config.toml
n_layer = 12
positions = "rope"
rope_base = 10000.0
parallel_block = true
init = "normal"
init_std_up = 0.0149
beta1 = 0.9
beta2 = 0.99
weight_decay = 0.32
grad_clip = 1.0
schedule = "cos"
final_lr_fraction = 0.1
doc_mask = true
train_tokens = 1013000000
steps = 7729
MLP neurons of a small language model. Each row is named by its layer, matrix (down: output weights) and neuron, and shows model dimensions 874-1001. Each number is 200 + 30 x the weight over its row's rms, rounded and kept within 0 to 999.
A block is one neuron, or neurons of one layer that tend to fire together. Before each block is what it responds to, as a language model described it from the Wikipedia text at the highest values.

Responds to: Second-row list numbering
L9.down130,167,250,204,181,178,188,184,216,217,160,190,191,155,246,163,217,228,172,230,134,189,175,198,144,234,236,181,198,172,185,235,184,200,192,205,145,186,169,199,191,246,219,187,186,181,141,198,206,230,144,160,224,147,196,212,184,230,213,216,178,175,195,133,200,166,231,172,234,149,138,162,236,238,225,180,191,208,232,252,209,160,278,169,204,228,211,273,169,170,207,256,195,164,171,184,200,217,152,247,159,202,206,223,164,227,231,193,191,201,193,202,140,165,190,209,176,191,186,224,167,206,237,275,184,231,199,210,220
L9.down1071,223,201,155,199,184,211,193,177,201,206,195,171,212,250,176,183,250,206,167,197,167,153,207,179,212,185,248,193,211,232,167,228,214,202,220,213,236,193,244,229,223,249,152,177,233,209,152,187,175,188,244,174,213,200,241,184,175,163,198,205,172,187,186,209,249,196,181,196,168,180,244,214,176,166,232,219,151,199,207,220,202,133,154,199,217,148,138,199,223,205,255,168,220,234,204,236,149,133,166,204,247,219,152,193,170,167,157,195,158,205,229,162,182,224,160,232,226,136,178,191,214,202,205,215,207,168,165,191
L9.down1401,204,257,180,170,180,249,185,183,197,167,193,232,220,138,253,205,229,169,234,176,161,240,227,186,181,218,172,165,177,200,177,202,150,218,206,180,257,165,239,221,223,142,167,212,252,225,219,193,235,245,184,239,204,172,225,210,262,166,195,178,257,184,194,219,207,163,180,204,243,164,237,182,193,228,186,200,220,189,176,246,190,198,239,244,184,232,136,164,231,204,181,174,147,234,207,158,197,212,136,228,219,197,167,167,207,255,194,204,240,199,269,193,164,174,231,169,224,179,216,213,246,173,221,271,193,170,178,188
L9.down1738,215,195,233,253,158,184,195,207,230,175,208,220,195,218,162,223,244,178,246,161,141,175,141,201,220,189,144,197,153,179,233,190,210,183,187,189,253,136,191,219,185,161,219,185,214,186,229,250,171,210,188,179,218,185,194,183,169,184,201,257,204,234,195,186,241,227,191,201,209,257,217,213,106,231,203,155,199,172,192,241,168,200,218,197,167,219,209,174,205,168,262,208,236,196,206,165,235,191,232,222,188,166,210,192,173,174,215,194,205,177,240,242,218,173,203,226,206,147,200,219,231,171,158,166,165,142,182,169
L9.down1927,177,189,209,163,208,214,215,207,179,167,196,217,206,200,204,212,201,188,220,185,251,219,188,222,216,203,227,200,193,182,239,126,234,174,179,209,229,180,216,264,186,199,162,204,232,168,189,118,237,217,197,242,235,259,206,176,236,185,164,223,188,180,241,220,163,203,199,156,172,208,229,147,200,193,233,230,193,185,214,218,183,191,159,270,208,161,247,156,196,188,209,206,222,173,228,212,205,168,188,184,209,251,242,225,175,214,199,189,243,137,193,198,194,187,180,191,228,184,220,207,205,188,235,192,240,163,176,197
L9.down2032,272,262,246,208,203,185,203,136,206,204,232,196,255,168,229,248,153,184,199,199,221,194,168,202,199,262,155,243,252,136,216,135,163,182,257,196,200,165,226,148,175,203,222,199,249,222,217,160,205,203,175,141,195,187,217,170,149,162,187,203,111,120,156,162,282,251,251,203,188,125,191,183,172,224,202,219,186,155,189,189,210,249,216,223,216,181,192,207,223,173,201,226,179,182,198,211,183,166,212,193,208,150,154,211,181,170,230,264,202,212,150,189,189,185,204,177,155,170,221,183,136,190,166,217,164,214,265,195
L9.down2636,281,214,228,179,212,205,190,171,214,201,172,197,224,197,168,224,249,233,166,209,201,220,169,217,201,174,258,213,182,236,195,227,255,273,193,201,202,209,216,189,143,237,179,200,256,184,155,242,187,196,236,180,190,189,210,188,205,152,170,215,227,142,186,232,226,262,203,267,279,200,158,224,243,192,179,236,227,185,218,184,239,187,205,195,186,151,240,159,171,191,201,172,207,211,277,199,200,230,191,204,160,206,206,214,233,141,171,225,224,183,188,156,211,237,212,197,239,135,203,181,170,244,203,126,183,177,165,256
L9.down3043,238,222,165,166,234,161,181,167,198,196,228,243,168,204,164,175,263,198,130,217,156,179,177,241,205,202,187,201,226,201,214,233,206,191,241,185,185,189,183,233,224,184,195,226,181,194,160,194,163,165,164,181,203,181,221,216,242,182,244,240,267,186,183,231,188,190,268,241,233,193,211,190,176,204,196,195,175,215,169,219,201,206,179,218,177,178,173,222,241,227,182,179,241,262,168,224,219,173,218,212,194,197,257,222,159,186,216,169,164,198,233,199,201,130,177,209,205,169,146,190,293,148,142,225,249,167,203,187

Responds to: Leading digit 2
L6.down1405,241,240,225,173,171,271,198,199,201,213,234,188,163,172,188,188,168,198,190,224,175,235,206,213,215,177,173,195,187,207,205,222,209,207,187,191,246,212,244,166,226,186,253,149,178,201,198,242,189,177,191,194,233,198,185,220,169,153,231,236,261,162,170,295,212,158,189,199,230,226,225,213,219,170,208,183,244,198,201,195,191,228,219,215,192,145,209,185,212,237,190,205,188,179,233,192,177,209,198,239,193,220,198,211,178,247,184,271,204,213,194,190,221,222,183,195,197,176,205,186,224,193,208,241,184,213,214,236
L6.down2372,227,256,203,142,171,154,145,157,176,212,188,243,246,217,220,166,233,225,190,170,222,208,146,244,146,246,144,198,181,178,206,170,185,189,255,214,211,181,200,206,176,188,202,195,171,219,225,229,223,222,195,172,191,216,159,248,218,137,161,204,211,192,233,170,228,174,165,186,176,175,195,193,240,202,196,260,163,243,150,193,181,267,219,241,200,222,174,162,220,223,226,186,202,173,210,178,192,189,247,216,201,190,193,187,167,181,238,281,140,217,195,257,192,203,181,178,155,185,207,215,217,244,214,179,182,178,233,226

Responds to: Clause-linking connectives
L6.down1843,215,181,233,221,207,280,210,215,157,223,225,216,209,185,212,230,207,196,154,221,156,235,217,260,168,241,192,179,184,187,204,199,170,198,197,190,202,169,186,195,219,214,145,192,229,175,196,218,205,199,162,206,155,196,244,149,227,151,202,218,219,197,217,211,236,226,242,245,209,225,205,214,213,181,163,228,176,215,188,177,202,186,210,254,159,176,228,136,168,227,233,239,184,172,263,202,228,270,193,165,130,202,254,198,198,167,181,190,195,163,190,231,236,249,232,230,208,185,186,178,236,175,198,219,171,173,267,174
L6.down3533,194,152,254,206,193,240,219,198,197,202,170,246,232,132,244,161,162,251,165,170,231,169,191,170,178,187,232,138,167,167,239,241,176,207,204,204,220,201,212,206,227,159,200,199,227,188,168,179,199,193,201,233,208,174,152,229,193,195,192,162,198,192,231,220,153,237,244,178,248,168,200,221,194,157,231,195,183,192,213,233,165,224,195,172,188,192,191,177,236,184,197,164,192,167,243,291,164,250,210,227,184,173,245,183,138,232,140,207,183,227,225,199,185,226,162,209,187,204,193,170,224,220,189,190,191,190,231,222

Responds to: Clause-boundary before new clause
L9.down926,184,185,239,200,180,224,220,201,234,185,194,157,191,253,178,235,180,226,142,161,164,190,173,188,167,241,195,180,159,207,164,226,174,176,180,192,235,255,206,202,202,186,232,248,213,207,186,222,180,254,249,195,198,202,173,206,199,211,184,228,192,175,224,229,200,187,196,197,261,217,197,199,255,241,293,230,216,144,241,235,203,214,218,204,207,208,207,255,191,213,195,195,207,207,289,214,168,163,218,200,268,156,197,203,247,177,197,212,174,222,187,201,231,208,180,154,111,216,212,206,209,225,206,213,191,200,183,177
L9.down1235,172,195,179,195,205,152,228,224,206,174,202,197,161,221,203,199,214,193,255,182,198,240,181,186,219,234,199,236,224,155,255,192,173,220,202,224,181,156,217,208,188,211,175,247,222,225,202,219,191,193,228,225,214,253,167,199,205,186,153,163,167,234,167,177,203,186,254,266,165,178,222,176,265,186,229,186,185,221,138,206,199,188,207,193,267,179,222,172,215,254,199,193,161,156,162,225,230,213,197,197,183,161,202,189,193,198,158,264,214,180,168,206,164,173,181,188,211,158,226,183,161,192,206,218,180,214,212,258
L9.down1345,195,197,205,198,145,232,204,231,247,168,197,182,214,181,209,256,177,200,160,207,208,196,203,182,196,179,197,190,163,209,199,219,176,211,192,177,223,249,189,219,185,200,265,202,157,201,219,231,172,183,259,196,195,187,209,220,220,184,199,165,196,222,188,220,212,161,171,176,181,193,194,195,228,124,256,183,202,252,211,211,212,147,239,196,208,225,168,233,171,206,231,173,214,226,183,197,224,195,169,179,228,172,201,210,162,220,203,185,224,211,166,232,243,263,222,180,188,181,219,202,214,237,198,214,190,227,169,168
L9.down2832,152,202,212,220,182,215,248,188,233,192,162,152,198,273,184,246,186,190,185,153,211,223,168,270,172,232,215,169,163,191,167,164,205,193,215,169,188,165,229,199,246,219,165,213,219,198,216,211,214,223,201,212,215,231,193,234,196,193,168,192,182,224,256,215,197,256,212,175,248,211,187,211,194,205,240,181,211,195,190,251,216,292,238,153,265,160,240,227,199,249,173,216,194,242,169,254,178,199,210,212,248,175,198,209,181,222,256,180,187,202,162,151,162,188,199,205,189,154,232,160,220,196,195,174,271,166,253,232
L9.down3072,190,231,185,246,180,250,228,219,174,170,213,253,177,230,227,206,211,182,221,164,197,197,150,224,266,211,210,215,262,183,219,184,212,196,192,169,213,201,205,223,201,237,217,198,185,276,237,179,241,224,219,217,204,226,209,196,204,198,220,185,195,208,200,146,194,229,184,198,249,197,208,199,175,248,141,234,173,207,178,204,206,179,192,174,250,211,235,221,204,233,246,214,177,216,192,198,229,174,191,193,239,182,216,208,220,217,212,208,185,184,211,166,198,218,233,218,195,142,225,149,189,155,132,164,190,185,171,209
L9.down3139,157,217,255,189,234,214,195,196,159,215,201,168,179,188,193,200,186,222,183,169,196,173,214,239,191,229,145,184,193,228,228,267,213,236,215,240,214,180,174,251,216,227,204,157,195,178,227,206,209,180,205,220,241,243,224,168,199,208,179,244,181,224,214,178,214,203,222,241,174,181,203,196,232,184,217,225,219,165,232,230,179,168,207,156,235,170,169,219,225,226,168,221,213,220,206,215,138,212,220,203,176,222,163,210,251,194,185,214,200,155,143,235,153,189,188,233,96,208,200,200,169,195,165,196,248,201,232,175
L9.down3720,198,212,196,176,247,250,229,180,212,202,240,164,224,225,262,196,164,184,217,158,234,245,157,212,179,166,212,174,154,222,210,256,160,255,184,176,205,218,202,169,204,208,227,142,205,240,238,196,226,261,230,241,161,261,213,203,224,165,179,178,229,152,226,180,248,157,213,182,204,216,191,262,220,208,293,194,187,136,196,226,190,234,264,193,227,187,222,237,225,167,170,194,219,191,193,197,230,252,193,238,187,177,204,222,173,190,194,212,179,173,207,202,183,175,197,176,170,218,194,153,205,186,223,200,281,110,197,205
L9.down3955,213,249,180,204,187,197,205,173,214,208,244,231,217,209,166,190,199,241,235,181,234,200,151,178,190,183,174,183,162,176,192,224,172,215,229,223,220,178,209,251,215,201,181,166,257,194,183,184,153,179,201,163,157,190,240,275,216,181,217,188,219,202,249,210,231,201,120,155,188,185,201,167,168,142,245,182,201,191,218,224,269,188,176,217,177,170,220,199,204,196,200,214,214,176,214,182,211,214,160,218,220,192,154,178,139,176,208,213,178,161,163,197,181,258,204,253,157,200,230,216,232,163,234,233,146,218,206,213

Responds to: Span-completing tokens
L9.down217,181,153,198,229,176,224,196,198,194,193,192,207,178,190,228,155,250,218,169,208,227,225,191,142,177,253,249,220,200,161,223,235,209,218,199,223,235,156,155,284,269,200,198,158,201,128,209,198,234,209,192,228,172,245,181,147,257,171,222,180,300,240,175,222,194,234,188,230,166,246,211,178,215,229,184,132,198,231,191,200,170,182,244,189,174,209,222,211,187,156,187,199,172,162,193,229,237,215,163,209,253,190,208,170,230,167,224,202,214,192,227,200,203,208,225,202,231,210,182,246,188,226,228,256,174,194,216,217
L9.down415,255,200,207,232,235,178,185,246,199,147,218,184,215,194,220,203,221,139,207,190,217,213,190,153,203,213,167,235,154,186,196,160,210,216,205,159,222,170,212,164,172,224,169,195,168,209,203,189,159,193,165,242,184,187,186,209,202,198,178,154,207,211,147,186,182,231,168,242,240,262,241,185,163,177,233,225,181,262,209,175,217,219,224,211,198,130,196,197,239,208,215,177,191,225,226,211,129,174,214,216,241,235,176,205,201,177,196,202,213,230,241,144,223,171,191,154,164,219,177,171,200,176,214,224,148,146,167,180
L9.down1227,219,153,201,202,218,199,263,205,181,151,171,215,175,255,232,218,165,232,167,218,181,169,175,134,205,195,202,223,168,212,182,174,180,183,236,191,242,165,276,232,192,234,186,191,212,147,242,192,228,194,184,252,224,201,191,177,201,158,192,155,182,205,216,165,183,213,184,206,146,206,185,178,198,241,159,165,220,189,170,188,197,164,193,209,159,223,198,201,209,220,201,207,189,190,192,175,170,169,207,170,217,197,262,230,166,198,190,161,185,219,253,187,216,225,164,209,195,232,195,210,191,229,249,260,216,171,218,175
L9.down1541,235,201,205,144,196,206,193,210,150,171,173,251,192,207,181,158,189,223,163,159,165,246,179,196,182,205,136,186,247,189,251,162,268,155,187,213,154,169,194,199,154,213,263,194,188,264,199,184,174,125,199,150,209,208,167,181,191,213,195,282,231,209,169,177,164,120,228,168,157,209,211,138,264,152,171,156,201,133,196,218,167,156,204,180,211,195,184,221,190,216,246,201,234,182,200,178,168,190,249,183,194,166,270,239,249,222,186,183,172,238,246,217,182,145,199,230,183,207,241,216,185,243,175,181,236,146,148,244
L9.down1827,220,206,203,198,209,208,222,174,194,213,200,231,239,223,232,265,221,202,121,175,243,175,203,217,192,172,198,196,219,235,178,216,244,196,221,177,186,211,236,215,225,242,209,201,202,217,192,174,202,150,234,190,256,229,172,189,152,214,166,219,193,212,217,220,204,163,196,181,123,224,224,212,189,191,240,179,247,194,184,217,184,157,187,190,196,229,182,229,174,217,211,205,201,241,200,237,246,170,216,161,215,181,208,232,194,218,191,202,170,204,183,250,189,201,178,201,233,226,243,236,209,170,186,227,188,166,184,197
L9.down2310,194,203,249,176,204,203,165,118,222,154,183,234,228,206,139,220,264,174,177,212,245,202,216,215,173,223,200,157,149,184,185,151,239,163,168,204,167,156,181,234,251,184,191,158,230,207,172,177,201,201,161,203,236,193,223,251,178,216,202,189,181,212,175,185,191,183,225,198,154,200,192,239,220,179,187,176,202,143,201,238,163,188,211,152,186,202,182,205,216,231,185,201,247,233,172,193,177,192,210,177,198,204,244,219,185,210,214,182,218,245,210,251,208,196,178,234,183,186,231,224,262,271,193,227,217,163,220,183
L9.down3540,158,194,193,158,201,228,155,181,170,185,154,217,195,162,140,200,182,179,179,236,182,181,190,98,213,214,276,159,201,166,189,184,183,258,167,208,194,185,187,135,145,168,176,182,136,213,200,204,228,155,201,188,230,166,151,236,172,261,214,171,203,218,243,163,184,203,233,248,163,245,236,235,281,149,170,190,249,219,190,258,197,193,187,200,213,188,230,174,160,216,205,194,233,222,154,208,184,132,205,175,208,178,211,275,158,240,203,185,240,204,182,199,128,206,168,239,254,233,202,187,237,257,175,214,230,214,182,184
L9.down3718,256,180,165,220,173,211,152,175,214,186,155,215,214,222,201,140,200,159,189,143,198,125,181,221,188,203,195,169,234,192,204,144,183,211,196,214,211,193,169,259,211,189,197,217,172,201,167,169,218,166,213,186,214,207,198,208,202,210,202,237,237,224,199,197,199,164,214,145,162,173,209,173,178,185,216,183,178,219,204,200,195,153,177,223,212,244,158,239,179,217,240,223,208,183,208,183,218,203,125,165,225,164,247,199,145,219,182,198,159,192,183,190,157,193,223,194,197,137,170,167,192,199,164,197,247,175,229,226

Responds to: Boundary punctuation after clauses
L5.down154,214,205,234,203,185,237,176,238,218,130,173,187,239,210,247,202,218,222,192,189,185,215,170,248,240,238,243,150,195,208,216,206,206,221,204,168,213,209,182,138,160,240,235,221,193,133,176,227,196,219,243,208,194,242,164,207,224,216,204,149,269,219,202,166,166,196,181,189,174,251,198,223,187,196,206,207,215,196,250,252,240,292,160,208,220,176,198,240,130,212,232,226,186,191,209,265,207,250,288,225,255,127,199,218,189,151,206,227,210,229,197,168,182,168,206,203,164,223,205,191,230,209,194,222,205,231,169,235
L5.down338,174,164,242,175,181,233,157,187,179,195,182,172,184,144,188,225,224,188,170,210,227,177,245,231,210,235,224,186,177,170,212,189,211,166,168,216,202,207,195,214,134,224,170,203,195,158,194,201,219,201,178,246,232,178,183,155,234,181,197,198,186,182,228,224,172,143,212,217,176,173,163,236,175,184,221,227,179,131,167,200,227,239,207,148,199,211,250,211,214,209,200,254,214,203,247,235,277,227,246,207,164,158,219,227,152,208,213,181,153,205,214,240,276,179,142,185,216,203,167,194,208,206,230,201,246,201,185,176
L5.down1068,233,180,197,245,202,212,254,239,210,195,184,211,199,197,191,197,175,194,229,228,180,196,293,197,239,195,165,155,208,207,165,204,198,168,209,208,215,207,201,175,238,224,198,234,255,193,196,261,198,189,193,184,199,189,214,179,173,256,173,206,176,190,214,176,195,217,179,225,173,224,218,234,213,183,182,195,240,218,168,225,204,339,195,194,216,213,240,222,187,207,249,140,189,199,238,221,176,225,242,195,196,234,163,191,189,189,248,189,212,207,231,145,173,188,185,187,207,218,190,187,192,212,206,180,168,241,217,173
L5.down2254,162,208,188,260,199,216,183,231,238,157,157,143,238,240,234,211,224,203,149,271,206,191,192,224,241,178,255,264,204,91,217,171,158,252,178,211,228,212,202,171,202,228,144,242,146,193,175,243,199,232,221,285,217,201,192,164,195,211,238,200,178,182,214,207,184,171,223,199,201,205,185,206,196,172,201,175,205,222,205,168,238,288,227,205,282,204,217,215,162,213,188,183,130,155,225,195,202,167,212,245,196,204,148,186,221,244,186,181,180,176,187,201,241,194,153,187,240,188,201,166,193,195,186,211,165,165,160,190

Responds to: Table row first digit
L5.down47,200,244,254,172,208,164,254,191,211,201,216,256,226,141,211,217,207,241,190,205,164,197,233,174,188,175,170,205,187,197,210,228,158,182,216,209,123,138,239,150,242,183,207,181,163,117,191,184,205,199,194,208,186,165,190,178,186,267,204,222,188,200,167,209,233,163,183,212,167,192,151,237,222,219,208,180,185,167,200,197,230,189,172,233,204,222,164,174,208,268,180,178,239,234,230,190,187,139,234,211,193,196,189,205,163,186,193,156,217,236,191,199,176,134,228,217,227,183,191,209,245,216,215,145,217,255,189,198
L5.down1042,152,204,245,235,158,229,191,192,221,205,253,217,190,181,168,222,207,258,191,266,204,201,250,205,164,201,204,236,174,224,220,199,176,257,202,195,160,229,177,202,192,193,176,173,161,240,220,188,155,149,179,176,203,259,225,230,207,202,200,238,268,238,223,167,206,178,213,199,183,201,231,179,187,238,193,207,165,183,162,191,171,339,188,163,195,184,266,181,177,255,227,196,219,173,197,226,181,200,187,235,210,233,172,189,173,244,236,197,205,171,180,251,196,197,150,205,218,214,208,211,208,227,214,218,210,189,232,194
L5.down1883,196,185,209,184,209,255,219,232,129,205,205,223,154,191,218,238,189,193,177,157,223,152,228,186,203,184,177,215,155,189,227,236,235,246,242,227,153,218,253,224,239,249,178,228,236,225,166,169,179,165,227,201,177,154,193,163,171,224,218,182,187,177,218,192,256,156,156,186,216,224,239,266,188,216,152,177,186,172,244,162,182,215,207,208,168,211,185,230,177,172,201,219,213,196,202,195,231,200,193,195,213,161,209,223,218,229,213,215,183,163,168,212,213,144,181,141,221,227,206,211,239,248,154,166,179,242,221,250
L5.down2686,156,187,180,195,218,203,223,255,181,210,187,245,129,121,152,198,224,220,238,149,202,237,195,246,185,235,219,177,246,192,165,178,125,152,264,237,187,147,190,173,206,225,173,151,185,253,215,218,163,204,182,202,192,220,250,204,182,195,224,152,169,197,213,245,208,173,159,232,201,187,184,233,201,171,228,251,194,271,168,198,190,206,209,211,172,195,237,237,182,212,164,196,184,169,200,211,187,167,247,126,195,178,207,187,190,204,167,234,186,211,210,152,220,229,178,209,163,207,220,214,242,198,177,253,152,187,172,139

Responds to: Word-ending suffix pieces
L5.down641,191,217,190,190,198,273,268,236,198,276,227,225,166,169,242,174,214,174,167,207,206,216,233,251,199,229,204,240,187,167,215,214,198,186,147,149,142,180,190,173,170,186,242,207,157,235,211,178,200,258,194,234,210,210,161,139,216,183,202,189,248,234,224,207,216,180,196,196,219,184,210,244,211,195,217,235,168,197,152,276,237,227,230,182,218,188,213,229,229,192,215,219,168,159,195,125,238,229,193,141,146,202,246,214,250,204,252,249,195,252,191,249,235,223,175,169,192,239,200,197,271,155,206,202,228,172,186,174
L5.down737,226,189,226,169,147,272,194,147,232,203,212,225,209,173,189,146,181,191,158,221,263,148,200,221,260,192,194,159,191,195,213,189,207,216,212,165,208,269,173,149,259,185,205,214,200,156,164,217,198,150,225,171,191,191,185,202,272,172,206,219,164,181,130,223,229,204,184,195,204,167,165,197,216,213,184,143,192,198,228,230,200,167,218,191,226,168,171,233,236,193,225,196,192,191,217,158,259,212,221,144,218,240,217,145,236,178,163,168,199,206,231,218,205,216,224,163,166,241,196,166,195,213,160,209,207,204,202,204
L5.down1093,196,175,225,168,186,250,181,170,142,241,172,179,192,192,225,226,224,245,132,151,179,160,235,217,194,197,192,227,181,133,178,205,228,214,183,211,245,197,167,233,156,243,196,189,204,217,180,197,215,184,216,226,189,194,201,90,214,208,176,207,223,190,164,197,190,237,211,194,221,165,209,230,236,167,190,213,211,250,151,200,214,217,185,237,242,229,195,199,161,192,226,132,182,186,207,189,198,199,209,167,184,217,225,206,235,219,230,194,261,202,179,269,241,222,161,196,203,223,255,247,248,256,248,255,207,156,195,222
L5.down2566,189,167,186,205,169,231,196,185,166,196,142,187,178,154,215,245,199,221,195,225,198,181,196,212,191,190,212,200,220,167,202,202,212,230,183,222,227,243,202,188,155,219,152,223,209,158,197,253,217,229,222,218,227,230,168,208,183,203,215,176,170,195,189,199,197,205,170,199,208,208,187,177,234,170,158,209,201,201,227,174,184,227,229,181,221,184,174,163,213,190,284,227,134,212,147,213,204,183,183,181,217,198,220,235,182,192,217,162,267,187,212,214,187,219,159,229,197,219,181,193,260,234,209,226,203,168,217,233